From a checkpoint of a small transformer trained on Wikipedia.
Size: 25 layers, width 384, 3 heads of 64, MLP 1344 squared ReLU, vocabulary 16384, 45.8M parameters.
Architecture: rotary positions, biases on query, key and value, untied embeddings, normalized queries and keys.
Training: a variant of Muon for these matrices, 732M tokens, 5584 steps.
MLP neurons of a small language model. Each row is named by its layer, matrix (up: input weights; down: output weights) and neuron, and shows model dimensions 160-351. Each number is 500 + 50 x the weight over its row's rms, rounded and kept within 0 to 999. Numbers have three digits each.
Before each neuron's rows, "fires on" lists the tokens most often at its 100 highest values on Wikipedia text that the model never trained on.

fires on: " ", " is", ".,", "0", "1"
L7.up577:611486525550454513520387480407499489593544488471502472439512525444511513544637404490547501516522574461472457421535529518504530597674482578490528409549484525471406472510405528495406541567529549445580427486531517568556397558435453493497480483486457398517500566481469515508487575480540432479390505471531452519467487483491495436444463603509532385485488426557465439518477537577544436496513479519571503405531516513489504494480446512490402473511509459545441508513520525498437468568482486545554541450527490487434542545466543660454523505447496500479626582532472538465485498371428451505
L7.down577:459493583496494512422494444485479481508519441470499572470514530477454500505493538498529480435436434474489481442501485444508486613510464480519506498560480452465458535432427505494542511492485563463538487498514535500439533444504437511531449444541656538514534511595503537516496478514520458446427504551497544459492463499542575490408648488457503564575617513555518422454574464553465473484544383483529579431518506561443433489511442364540509435491461526578439561556492459473470424475378400502629584483472504478613580533413544624430515446522544563465553501540551597523476481476429532551

fires on: "'", " since", " after", "’", "to", "hel"
L7.up350:452533456536504459512557577466491423628531506437483522430477499464570507529488541517534529401553534548483580471506470507393521516438466509548480509539512524464512475540509521436401615563597579586536568515537442454403579460494561502456402496493430466513496600429557518513526499511492450511439472452481497403479476487409466477461534566532457486531576565513469440481526605453442518507532448551521434473533451455562569592423537554481438434497539501501536528581518534557468517417497521508509522500594506427470471589450537534614561521511526454593499510432483539518496556497578559586
L7.down350:427542459487575566550450472505528513482510540450491482511527587490563480468469461501483483530543469497440463546543441571516502545480496550561529477534449470481547464587553424480575565414491548547487470481473470472579525508434497516551478542535482523463477422500579548491510488468523474348487554594473467568506481450467396485407485444558480462599496416585634598539470486525448490481557444527473505516546572458418536525530516516535478513469573463454486481458533541501488445522466501611515447519574513486538386524543458454457616450539520526531420407381412489492469437486446513394

fires on: "\n", " hold", " Title"
L11.up1142:601605452549429463518509503577427519512506458499524496397548550513501454601524520515526525356479394448479442525440467456596535534562450518441447525573625508558422442465522509461476541536503514417460462494500551493478491496559494435508518591554363550493449546529469497660484442532454495511454369515498549487492480460527540444502572510573472602465460570457489581576496453464489531519486489419539507506466636397528539521518567493590547584546500516503546538493436481529510530503500470471547558503530471482495448511475415463538518484484612438526518555570673498468483557499551603502
L11.down1142:489523479643605503521385455462509551450516459495462487503562489516544573446477448554517522558570493507526515554504500397514515431498506464573577522472515568604476527514494582539449537439451504515432534434506522529531518475459524541502545566477491561523423504441474546548512507469530523523486559521456461531501473515491495518566431550571577484531443603540448440516527452463447479394403556432507505445586519388518504455462473484481475559483486521418534476523595441429499494468469385408536491488424501459468543521435563396542499492539565533466528418437511527450489494414503476531

fires on: " two", " both", " multiple", " of", " various"
L7.up1014:489503426456457455488423495585468531417447439479450574384545497444546494479344415399457532500620516464523519510356491521564524490456505522447561471292499581524473515503630477449529571506588450449564587541508572574608500459538471476475479475495508620514604506458532530441556529527542597432466585614459570491430472466489650516618400542553506501551512553489444500511544495498589486426606594477474448480543514579564504474513444562527587504541524566620516465520491473519506506471499467510491425536397428473514452487484493536498495496482542542491487484570408514525589464564582513498
L7.down1014:542488554524566533561505485510422425480511455475454557580507512450527495572468551512536540453512659511519482516528445486481483486548471484517546528497504520518527464553493575475544419492520491461460473559493527524570458446430429463440486415562453444494497457570602540497487472490511552547444509445527507467498524411515662591480513472480504606543443515545438512440435492511509520409584395456628474548510408550443464519488421562524480458544511440575520484643459432541497484447429575510571556528479545407394508458443514524542554440484473487542480408447495527495531465602483542491

fires on: "'", "rd", "’", "pp"
L11.up290:461449584512530517564471469632401523473471471482444532577563489489505491531480515569477422435491473508497433494468574524502465567511396494491488501580442429507447471519511528479424528444418406477510492482468506509428586458440490518516535500523426512443507522491563482463513432486535510582466539449542418444477470435485550450472486480585466561408462431511548579469560484508372510505451391451406554492510486521468497530445548541539472516498501554474497397633507492541521468450482437473454552396498584453507496519442569498528534389508487499533440355440479430454565469443490477415
L11.down290:438380406538511456569518514507432522469431427501578396482494543600442537411576491565517559478565482381522503487551519502570493514445516479502424556508566519521418394545450493445497514543519408530508409511556500516460541488530542524503476543437577553469532545500487543518536566454422424521565507537470530493579500470473398449489497543524469461486479508445526410444382580517493409453417409500566548455486486470524544446533508437514508467531487570441511406539384548513469375539439530502588555493492470493528533516588541490398484491487556510471595489532474551549505427491543454407

fires on: " ", " (", "0", ")", " who"
L16.up624:582514510517403567396563389448483498435549569472490498501519440543526407562524444515547512530567541423469402354475460526445506579559501476460530432435497412365484443471445519489535495640478518518584492451521566458364466479496541484505613494494524498513524459581425483501461565404574518466530520442576575595594539587499504576448459453450474488480492498487584570558559505536579424546484524528506490491531533567528513511459462558471459468595555460482499489473483591508449299526479487424575564500535451512535467493540560521545491444490502488498500581466501526525485496445495513456
L16.down624:542528559523554466616475456491443498527431465604548540507511428547477473502460551570514451493506444436506521515498548548513461503482578435548496495487461493512525515471384532418582537455472471464440437499563532511413420550524463599555569448456543486496528553487509525435514481489501525575470446562431481583454440545528491442497462499497440516473455526414499421537531533514514465553404522552510549539453542537494552536565478425549628458514496500443414524575566561538401525477417510550431431455594485445520480569476616433495468500458496499416502427432539494520588455490450525505

fires on: " |", " ", "\n", "0", " Won"
L16.up1251:447609483506475428428454471527493535522463496518425492528454530535619465434416475501433467434465435508403503445479499568514525508465455494489468509568592389505516510508574509448590597590469450532478515555481425537467536360519395461535465562430452583471547511481583452564464466539538417512497478474426631555542597530419489516574420508513424490530554529406564486518435521497448580531534613548481392497466460516594454557487551532509488530446606586534522466559480485393506426484471463571477509433433508476529520554488482424480534540544559558471433448470476445519477483585505558524
L16.down1251:427479462453488512565476500456523509397472431526503537456420525530517431550508366482395456512538509480458487494506411407573455445570409519504439605450533475429485448530512453520464497536539467584552596440573450381464564500481464454598452490475393459545511441480465597557425548460495515497574454534487478639431548512525521518505526714558433414561479532485506472496516593462498551568508539480512442555543455478499445476463436522581509490490494516552480527403527489564514390481490518418439574458475545560496498509479576467460545550538449566524388436445497552468543488467540381511

fires on: "ain", "my", "ot", "us", "ast", "ret"
L6.up692:543483439475488476591547531527451499609500484512560438500530496469442500550437416533511537465491532433460550527521563566535465548477528439505570437507489452378510520508464586494509513450499461522544466553493507599388558524478529491593462426511413525492573567562557477539457567410472482524519549509537528602560506501479531431478506541409554479456466462612522499497496497500527467525554525488513503540492495477572515476483531523534463547501512490481360523547517441521497434538426405490497492520508446463427553628536558573457495534521432477602553586494457564483440477345483480522
L6.down692:405429376502480508496454474507480518602477541559546535497592511530413450545488434384519460508487584446452530534458464502445451510491449448436486531500491484532453556449524504527479568472450518512550497479553459571512577472626554453515547557337504444428569467532541528479474437569497470478485474508457397480442477512498545489476513460484640517363559506507414441592537471407505599568493463467502506497518451473460536502569518473522460418493463468555518463541480511461467462620371501453515507505531530561491453524549543476547606465497604577480491406544330568535476448469491464598

fires on: "'", "’", " “", " soon", " immediately"
L6.up86:499416530618548521448421504485470525498491508494514543622468570489476558473514510536565381586564496444535471499515557516454488499405456361483483474528443515474557487448611544450470450503535532563423460506488495518484519498553553478541484408362520504436481498523571529504473482499496397479467505552446481511451445427349394458606466516496469476483571466503547487381538539480442516481460497483369509465412544395454514531572564544452385474485548476442546441538382482520524429439492499469492479545541542452469325539579518561504515486422583561533528459368483533400579479502509596540
L6.down86:540444510621469472536461525505452493433556538533510407568545641469487526487491555453500523478475513473501421422587464542439374517573449446522510595522522509474555443446494491539450479481529472623430551468549475572410564447473516504417521396455528452594510485628441534474537429460461509425585597632447479490519506501471408492465453580569464471431591428518487466553567545498500573577461467474375525539460504449458495560507437560416442476430538496540515473477433460538496395436442513526543385507533482473488472554527554486502559531496553539518521483362519554524534469533438524525

fires on: "\n", " (", " team", " "
L15.up194:470523500508529489551439473493524495546514434487617522531466600497498561521550564552494563381475451532265527482506557510449431499608446521570521395473521478447555626519526529536495530547440474474429488462563525569452474522527458433483574623533383508521471508524511490448514596482488462382532573508546420495469476502531614495577468508510522455522431471516469559540501517640513436494509600560463489538418537386460460576509469445463456541450508485497550476478461442404436450502449505542498463506475501533450487530489499512480477432492484480503522483504546406486505543482522490539
L15.down194:459399429452608468440526302470494415509444486390526462525410523421520394445472532552534468506494477447552468444471571505430434484445493524489469446488468484443500545516485518632451526489528522444414472371543496552568512529415486416526537480516470566434438493470550489526440501499532588565554487503559490475481444433566461522473508515449548535591480512586528513494409521439483537505517601484577450511512538496473487514581573552529447474508568446478521463530493544525537437435501539504488575522408500393533486517584521445464446484475493537551501526467518572444422426528382475470

fires on: ",", " was", " is"
L15.up1164:493499510487500499452449492573458457502491568466455408513448491461541574499571502465487493517501443496511579538459480442478605462481432496421410547542478415552570469484479551509506415572497469565496474561455454439512539435475404498583455400492515469480478585481491553501568564545502546482520441457511533481493421511511506533453459484475505441489511469485467498572482474549443501588400485510472530475538520510532423530439441435438641472528506565546529494547434617532439465485410489492483549502619473493556459504482466535404468519510506480511571519460625485546437407525509495496
L15.down1164:479456462482486501540553422487507483439440444468461544428569485515546488532469501500501528538402438393473474520418520576407528524509548430511537476506475529456471501530518530512458517553421422500431506532506611453471473512480485480447466503563503496547446456555523419638610479433576582436460566481509502427490502451552500540517462567446484436513478445611434462487466461536470555528475429474487507455431507492500547512510465526509557517490511417544509480584505493522471614513423523544475525531595485571537603360585542430465495414536490527483434452489465495565500489485465434515

fires on: "\n", " |"
L15.up402:532616503392468459523441465550431494490460497428399622523679418393488483564455365516495415444514535397483535512446404504588513469514511482439468485557497486464506444450519526464474472445348391436548508569569545550570476453513504555489485484432523545523534524530471532495534538499478474516459399481529434506516545480511510545514487526584352557465432490444524536587528436497450489544434533517506519481527477453470573466499557518534482497454600423526466536475624505469478495507532391569476484543516464554440518548566475434469473495498557451617443522569559536494544504452428480562
L15.down402:546471455454481446558559550530424479472465515469501506454577605419540487568455559420475502564425468553481431444480433473520539494532478441578494512498518492546513598503402505475457547456603439520450475503554563467570483536485482387473550518374485537584524551498497462425517511524504525456344533549457428497498578505514538590491538489538569422440450526548422455480426491522480509373540443424515501437456493503520457428521493454534532522505649383497460522490469478502498554339503533480521451470465558511475502454507588427555556529504428448532469517541480527505499416440566524530

fires on: "^{", " m", " km", " ha", " town", "0"
L16.up600:464530473482514544486622456567499459469563481571489497537489475485479488508486488548484554440532486487506481516493498626446474576502518507535434406455460493472491511501617525538513419557514478517526606459562518588494538473458586513490509509529462512500530473458496492451430462540453474471514514568553558534545522424540520544569548492496528471529489421522507560428476475448407494492557485415470527566524441607465502473507462524536460564483516489504499650568389476525574464522504589434478488526446567566450561496531483496648527454457551627474435477510463458514397417540471526511
L16.down600:439538494533576487429477442505515550449478407549494492491513557428488481564542418501631457441454435464422415493497531530533569533514549512578512473487474497514496509475438498569575499485512542473529458466540485505400470460473500507544512466530527406645514464547552431429451450445556465536421499515526520533446519554484452476562413481492496454556520521589420539563510505538563517498481397502445524530520447506569512437405456537430506521491455517494436619522556538517421438527523468561521445454520475481601479597549561562514582581442460540449487476466440494503500523468525383401

fires on: "1", ","
L15.up710:547457465434546566495530476519422508502416490539506510526561524472477473648476487547514504431481418487445506480561419460380461489469426510471563414510553509468541595459515528490594558388585478573543548543465523520476478555488458437529562540513509445500535522468513510487491429550478447494534520521510516511492475525542556468707497491517536498526546515575402558521516491578519478454463476514394493585415523568444510390549471504511696489455481556475481514476527572478454490494512577504498492444433474484544549532521536534449484524545482461526430632516571485494437489583491448515
L15.down710:525461507449473532540547537499471554516423490552485431491488485479530512492481442525477474651504469441495474445525566529479513455564500520636490466522515538524511393459587425496457471575557435472481437449466448512466464473522487502486497530470497363459561524424454564492454515515416519513388469480523473503550464503464503521412541442375605497527446481498545585512523612520541530527438478561553543490497421497452546504434551405455436503454470450554545447483418513519520453314487511458504529461546489589474521553527534465528520534463523600569512519474515457422522498502407488521

fires on: "\n", " ", "1", "2", "-", " -"
L15.up469:592503491492559451509434541445566551517438538504514547485526453595678448545496555528532511445363448467484446445529475499514493523465537531516481567546648483493560540499497423464488547613574481523587474490439488473464452462516453487520551489542496494541529540555483500464423402535598446472492456488466529533551389553483445455623544486548347598555544475463461440520526489485493542433499551433495503470522516424446453502548494486483542490464492568534540477518588452580484540526519446458504444520458534563454546474611470494504559589540488452489523575557492444501489482450461502521
L15.down469:367505489542483446422489553419588488471458486438518507448572575524519460472522488442544445467556448540537521499475520423499508447448416450482509524548404408485542421572481500491437465459536552514614450490443437586599401543491542509575502499486477495511562451499495601607523407546501468504519461445498503524516530519504488458538471511422517590574539525472569449457480471418490469499503507457572505481538605514510557619426538522481479516388431498505472548435459473548442497532523518501470483536504573558522452540502519464533432584494464450461467495603517453499480532540477525456

fires on: "1", "2", "3", "0", " two", " "
L15.up421:481511443510470483498516456495525573512479515566501472465442442502589486456492470526432520436471509526442500510501485424454442476441506569511561510534517545486509570494576502501587518517558512597582570562426570444495425513477465499520461486546580483477496462498528386553488525517487512515573554563547523518478467564495569496446534484476522506500536440415489455604483536419566541471467508413491428427406559518467576585507502490536405596564486483444569437477504449596584448504430593476519371545471536426458573472399480438487493513520488490446492526581364527485571484451467460568
L15.down421:456442426607567483575457437509494572507477527515539514480521461456574502568581487414475495559509463586453508581488536572507603512511426497411444569579441528544532464495493569432399478396498516560522528462456474514492504416615436446521480426548474564535510575520502577476503431457513463517524471477522495511458558446561480565503445489439626630571524443482574522513514496482464488577445513481438466523496543462545504506482524419594500497463529578554510509453502518548465528532555482534519451493470519428596428479501509503477509504513507483551451531552488502570498535526482433461

fires on: "\n", "|", " |", "vis", " ", "-"
L16.up701:452455551520413418475509411568483482467508440531508485458489509440403537540531419506499502472566371395381475484546590477423531498508469449538544478408539561464506557486447520563511523485536528534510450492420420553542584503586524496560519620461486439488489532570571447490452489410433498483507491459493439549548564594552490484522465473529606418459470408492464582565497443574523559487538508430557469511509493438550454529501527543543490509441422434517565451471554517562493470482440513494495441483508400501479484486479512486469493507514470519435545545456643474465457435522555472485
L16.down701:464483581424488488529562427460556549478527510408485457631581459532457491507454409535494456485456564465577524449398551472528533498547523448589508508522472504499548455543471463497561488492545503492458549573499482486559596566515377447500436512437406509473549483441492527494491412548431480535501521498419487588495451544539481482530431534397582525433535539494449546472544554546633508553618530499469591590502451418358501530515525498598567471452437503531433547584464504580515499504432426543509408490519436490514459469478472494520562500471576558547541550521411420473526490493487590503

fires on: "in", "9", " ", " Dun", "4", "5"
L16.up297:652479552508539526506610506475524555513500510514476516441486413518566591492581516475480559467433532502439495517548445567559565509591483422471451536547476476528564527497484516417495562457501577461526475451494423487530460454373515558531479453452469446556547395440475488632517532392470523482515566493566509499434480556480550574463492491518493501559481473524543516463575516453545404555458590504612534576443592497497435426574448526592437508580442492494543511479499496455462380570465553543478479419517533546488517511532601469452508493622532508515455488565556584508486561422537524475
L16.down297:529427539496424433371494614524587574462465450517487544412535464552593466451523580389526473499529538450516533514521412457477553426400589500374496516482488469493503563450501449449510517410526535630529468460523522547576452508553385462459457498550516480489483464446551577475483439565476479480510481470538461414482449450459536528532451478431520446620564458511495539546447539469474479528487401588520499534442542464572462505490425515555528498568528531456386627551472470484451438507474487442504491481468470457423614575568416522485454432534577536459457458510518575534542440443469522400

fires on: "5", "6", "if", "ill", "4"
L11.up174:579506463448565503556475594407441543501521534463530523489449523497516539512457583493453534520490486519461525563553421501441568531664448462489479546485526497486519504537566541522464600540569547536508489583559469439556452456466483564426492581555588494432613418538569516465508552443544470440435525481469463483517529565491476423476459456539553568516459523501520496494566527495572438491513547481508532591485491476508492563446527544583523522443427573563490546431492425496566426501616557439547556519522461532387481570503544584539539478501519498520482553565573480459436494415566503444
L11.down174:529515437437515541387576528573521501466517492405462593492515541519556597523501544545508542557426490480475526543478425410488470501563534531485553500449481580536442555473465574557488455525521462613527519538435509421448614587478528572503462503499536431506552454478624494571543525501455440548526514456515579432459524485421411531513566512574516530569494491524595529539501567520564490509458501477482527607482521518631494504479370514568537446457432462512475505530492502429550409622505515455545574459520430501426548392391498532497415505370537497451411477519490502453472528521443564433

fires on: ",", "|", "\"", "==", " United"
L15.up166:452468588463532445484391513643490399418528514490484430586522465447403425396530430476441440466468475551556440525391463534535526507474544484446512535530482501478496592491509510522482523480481520473485517587482470490450509473516512446473455461575500469541582599532487525489535578494482456549485527527501521477444562501591458523561487508540559545601488479474421623492501453512456536449439501452474378543516524580524563490479481461522562400508524442473521520546408557463448483505391508526543412507514500499433437500484478415443554548490485508407508575508560546497456509454615546541
L15.down166:464520446489541456478509567512572456513564509548539405533509579408528544428439553472513444467482462462523495528481482456552513468464448585454482532497535618494580480527392493438615593401509448424560449520570498521534463523434522565502534547449495473462505521497463519571519506488414476532487387520540540462431524459509526518563460490467520546537556532512498556510405524552434556474531392498568524469484546485487493545470484456557489614471444526527452420542503475459555526479573559540589547496548474512417613406455473635533526576458486568457600505404518526478501453489496549467

fires on: "\n", "History"
L11.up84:482572459512516582415548463541436454612479539454416481563624520407518437514504491537493477406467341458504515557481500461569550491477458563410448575600553435501490510479511494408480565509563483516457491484512475482464446562492476573444538530610449489536501523417480549516537512517483451485557454513484408485561467474541481535460516466504418506474517526503567481505473548440534504476494542437490536463430598406443551393519533498520543469588619460545541569428427484501516373514447483511482501487515522523458416497561544475600531571498518463491586461505616579508489591539489463533
L11.down84:537507519627506507451444506549452541368540515482522534563472573415465527479478520546506448593545483468504481517584520370538432524523487484501548458565519494585497534460444529461506599517546454457484469540453490488551590482531455544511408453458556515492504599554520583499422543460431455388486484423371451533603474450511489519488452519586414446514517546460530440441567533525516527565462466523401522425554503466598580550456507487491517512452470532487493555407541387536531519436493428548452529513613459464457514522493449460418454516505467522407552549486480427436559568553527408523

fires on: " other", " of", " various", " multiple", " new", " similar"
L6.up5:505469421452427532483317449605440504448444432518547525527512503529498495555480507492529517541490471460520470511527494482393483495559396443508526488460526492468487514447524536483594557520571424491552576466474599503546534468490504567374472517518569445595496555451458545489545465510511510485448568496472578533490425485557606497524500605485518533480562518507457524576438493533546431517528642514507538462504472582455450490463493514525516595523459524517532528501471490523498525532446541418468470537430519470466494506555489512441467587528475483534525479635545524526478477556550514537
L6.down5:566426587523570465634597421482447399519509384510532485497504499522500498489435491513512493445495635482538444543485595447496476473463554437494448498440526531548553515485553493537483477456473497626481472500560559477510520433436518470425471411609491482486458426467448472466553557458554543520541547503524416455507582388501576487531391411553448508475500417598565473506436462540521502580469565468571520509505434444501531494557523516505549508501449537517465436579511445532558513454582412479529566454506445475495497416434434522548374473480438425529630444568480635486553464510489471440

fires on: ",", " was", " is"
L11.up172:484478510511511501466351451492414535536618518410453547429546519473490527553464487457515486533494501439549491496522453489432567504487480489432442473518492438482576545490491538582589530540495481482474591524515525498510519475474437460465461495482534428554590611523532557520499470561553522497459441507532504479491512510498472578517469499528546533546495418484469512504497554549505579540502490506493486504486534590508438497514392465530654446458537484506435482571380677462467427483442489542574439572465495521531485480565515468461469534448468450529449596578609524525499379523515492516
L11.down172:418435487460494481451522550545399593527530470493423584507556515537461456487458539644490570526433500444435444403431460444464579491490514514518563502498472465583468498559487447580429493510504490583389494490503541487568335578571529555395443622502527456490393464547494486444431474462583580378489517491470571483500515396533518553529404474488515561465450456494481431478477456449584497464487420563468483426511517504466486486430440528515436483505521443504501437489556410466500456536538492456531497483549562429439564414601507565504387542527539451502504476563563433538449524526454460497

fires on: " In", " By", " At", " From", " On", "From"
L6.up196:482473426408517458456531466513512542429525537511517519507474496429530460518564544466474539514402525449502444472506477559579469438522547489560542500586478553474411465470429541519491468506498475535528510516455379484552466503468589492530415479574523501466504490450442429536540475421527449576480545565547473531478446537531441486536557560525559466425525488467418495450662590502494491509635483518524397479383538450500482453465583634511502501439480465498564500445491519393502455495445486501536450576489448513474621497485513552518571485426581519425481436585486551499507519501597507523
L6.down196:495546474509478483518488545482454465473477609448553517463430512568456448504518641553541456508469522483501507456508464430541549440501546443546502528530493476442599488449384477400504438536492474524504484505440450538467467508500428556531484516446510399552432529462484503477511489509490565510568571517590469528487465422535510436526513451474540467481500494377522426489455597561472463506507542424594539534492447431492436542535455455514527391603486497500382475482485504504530482492472468436460412577493412454503534472472518512561503500527492461492466461522437482661433421430443535442

fires on: "oc", " Co", " co", "C", "co", " mac"
L7.up429:545485466495537505538439580490548500545481503530546418560400477457507476475524545517533569492400458464432478503612572488418476468493494457550415542493545494529511456519566479585492469536485445468499598514546375519496443535585463456501533597516504430562523506468455463447515536391502468470479456493489521550540422481530594465473494439480615486585479486492437431493480533458400525506497518455456442464493486560593404568505563459506509495440388493471541598520468449575483528558567457569491515499445416490451482465568606490542512549485534483566508531519422480538523556471513522510
L7.down429:542506437573485578502496563470577481412492486516480514521481497443473453502493613399490525517507586542491555398553532595505491453474511521535482534448521607551598481458470509512521458543552547409419568505568423464524561509564562473448510535533408498476486392430380495408543388437403517457495491503508545459565523501487488491450519434510458616477454462470446450540427555440446467574539469527601471512522533545513476522533540486526474458556480514445517475512509485515573422510471464513558546549405458437504428521571575452452467682525513501483491510529426524417417503493536495512

fires on: ",", ".", "er", "ier", "ter", " was"
L7.up1338:571496527503582488489529433532427480588591483475498462509524530465450486576478470447544526595423504369446542529516480457528549466490424525492460530526556362462482490529433527566528516562514546496425539462488403440526526514498532463469532396552529526513537410520499524428550552500510421489489538481529496521474523490436457513533543487511460470465509489483515581529551522589520543568565456491562494538497521539529477425392440467542601555488536507490499525502546598479449424543463514560506522467514479526512498519506496516476454542571400466560496595630536509475510506471542484509
L7.down1338:465416465496507532446536497548505523443445460461429616472502479439424540592517478524419554528485560385510484456524540456452556559504488590605494561471475439429599461558510546483480404502517509578509511436492645536504459588502448483485434414556398594507522512543509557478459475444462546450545509507482628497497555525599535532506517472555502457543493462465508488522478512522393540496566512419522503517538516447394490383517415484530468557453445475499527466551561557486553495561534473474539434436552407421444458466549519490562498608567543440474512446578490555536448412467514512541

fires on: ":", "-", " ", "\n"
L7.up395:482485520457484452508604492483531464478493488488507404500478424530693464526556474480545583585449471543482427475507442521439483480537539506557529453519433579504573485507508547550486542425529495425414434499513540493571545436537513572553453584477494516511562427499504505476489526537507521498527386557474512503487513457494448576576483487388506458532525482451543476549493444640465491543490553496434401620580490509442541561553496559437473502347501512562521482510448447550452501525542524496500528475524413482382576489486525474565543574417578478476534480481456534488570601544552454544
L7.down395:518491531487517517521458455448556557504458507495497468447554489569549539544567467520510423460489513466556490505494373443453451463499434521429536506546530542498568537421496402424495526469473562585539566567491530484464492532490485457444427460549471555548502397532502485370421567571498482425571490473445437492531484494456487477535470461474540501553482495404659504469398516534506458539452411479560417551497530538487449549561552525530514511473490429530502498417551541303449542494456478545501494497573548429585494542510491536508457525489468498506550446500472429420525387539544395647

fires on: " ", " |", "-", "weight", " Total", "qu"
L7.up1315:441488407532513502418549555504569476433582445492497517511564452470532513560584499501551530507560473582485503440499456593438372440614458428427499501516425518535580475484486503513419407453540490421482432574532531469485588471486540508503466489518490465516552465357427503504482504477522477444464545422522492525479438500541575472426431472358486458556530495445585563540452431566505520573385488502495518540560507535515551507554483492498628523480575418473482522478411490577501459457490478527569525477582522561412563436480455557476399501536588506502537475519489499429528500545446452556
L7.down1315:464609549485438527601466520380546549538420487498526457508483478472505457498577454515559518583424535475420554384502566488499482408477502456508449474507532492487467449463473505439476506488526464523532478482554632531468602501511500500473475446576506506610444541583454482469543490496494472485546534585512555524510425513524483518489551553541485473524484569580534520540497440534396473551538526552481553510521481416503513439425394503543450601583528557508500381450606449541517451480416498550591441411492440520498469522492519523486467486565514474579518513466557497483477608519538480473

fires on: "th", " |", "st", ".", "rd", " during"
L11.up273:495407401470584501498497495561458453469458508570515536524534473425574466411514479483501519543539448432538560510460603556507522525518556483503472577464491518477557447532534494512516537436506452481508516480569484495521409476483522622619533460477459554433489557506494377536415530532458521474523475435474564512548615512473414471491491572462434536477504473469532493454531482511467521455561579484482493476525509478465484524517491527517497441431482426421531472562503458454513521544457426626433555513461433454499594472490510545600547427409543513524484477467431512516517451521461518448
L11.down273:405436458477468570511489595482476526470541601510469486561477460512668525491554456530489494465544536475475447453498514478465532442447535487493437518500552506544478488478450559558441503479537509546504512492524570523454508500476523480486576455454488379487558443455573488514503539564467501492506452441465388568555452506461458507335523535547575555507426440511458441507439442531497458572581510529599548454463590501471524510443489529485560558485542440516553522476486488427477544541454401448562436450438535435444496440557565581462546539555521510472517432596459539486521513525506508534

fires on: "th", "st", "rd", " Second", "nd"
L11.up531:531389425474518489535465561566477592493473546451525479519461495470515490452588504507511364584502471524514518524561597456513467502568544575524544586514519554459498474568482527503503499506525540493533542531416458659551518539366541556487490454466564541444461497567499442519554497492492464476468551489382571490456445511500455557637460520522498595387549573472461499487564472459494565531500500379413461445509469498477521464526502460409496531395501519554475476570457421513480491557498483501487498513453460523561502393508456455448551440497504601412556482405522533543499526517519624523
L11.down531:404492455517539519520514479496530550442542479502440539606486493438469540394420578409396539511543442581521485475506607472464505476502486523561405485439611441511452390543378578524517404494556517533488422534480477471559532502480499508514516446545523468473397385587522477474488461501450541497523557484466479464472549451533496544474470516441586462557402526584478478488471448556482463510494431495504575431503405538441558435460519467500537602531557401522465476548480493530526526491467455519566511420556547540559515461502541541457437488478408500527437570414482504489369532487475537530

fires on: " L", " m", " rel", "om", "l", "ol"
L6.up1014:546548510514514453599501462520531500493512492421494437514529483629418446513533371409556449561488492514513449502473489449467475435503438472523573459486505491583451494509568444562498516507456460408444475499504547652497398542469549532456441405486523431496469429495443512546645502504477551484529434411469539531587553450530489535524599477457555476457515503497537480588391440463448475468535480477506567568514439573526509547447456429525557452507470585597514458443385631574518519514477484451469659455388431491474535546519503530573592502489582500512470597580530451496485496428474701519
L6.down1014:522448514533558564468420554456504475537592398475486503573497466510463428487495460453391468554500557456543445561515551474476564469505539461478547544455579546503538535508439479561473439457571460514409535481543458490501533504577435480519486477480510536458463466510452582459541450480488468542467435552502493447518525478540471360465455481427417471508464560636460440465527502442501464459547543596597506627446477520536484659556497529456476487551580475397563540524486538482486549460514520382527533528499531523434487475514483472533474520480421534506507502536610469382438460517463493472

fires on: " (", "^{", "\n", ")", ":", " m"
L16.up1068:522503591442455484475532520475542595502535529484582548447500432480556493466459466480435497429422449410484489580397591513416558502571527569411434524508502492480561493509554561514404516475513537527451560502537587599481452506605457455519538518477516484526500424430543508409504500536458438445516394526586507523654483469531469440552450478454540407491557473531644461475527387432515542503587508445404494520516523513463566491541553497494450541432443492499343572517517476361550461394427405516541516517462508557460579514587514507563499531438538541546484409511423519338484552541495601470
L16.down1068:527452460565507391525568579513502511588471447457490466500520563522501441495461509545488523524499476494511486564427515508530479499490607481500447535507469446454467493528420498517610468513480484498477479438411541523501516426460444522519518522541559510564572484489490494467454529451519633407492488558521477532445503527484450558485524472505596473521554378503417477487560459485582520502481506423460427514485528505495468447527358476459461486469522578477490543497510455481558456507512493516460454503488490562456487436483579570568459456392541467422527423502524455459475483431488611486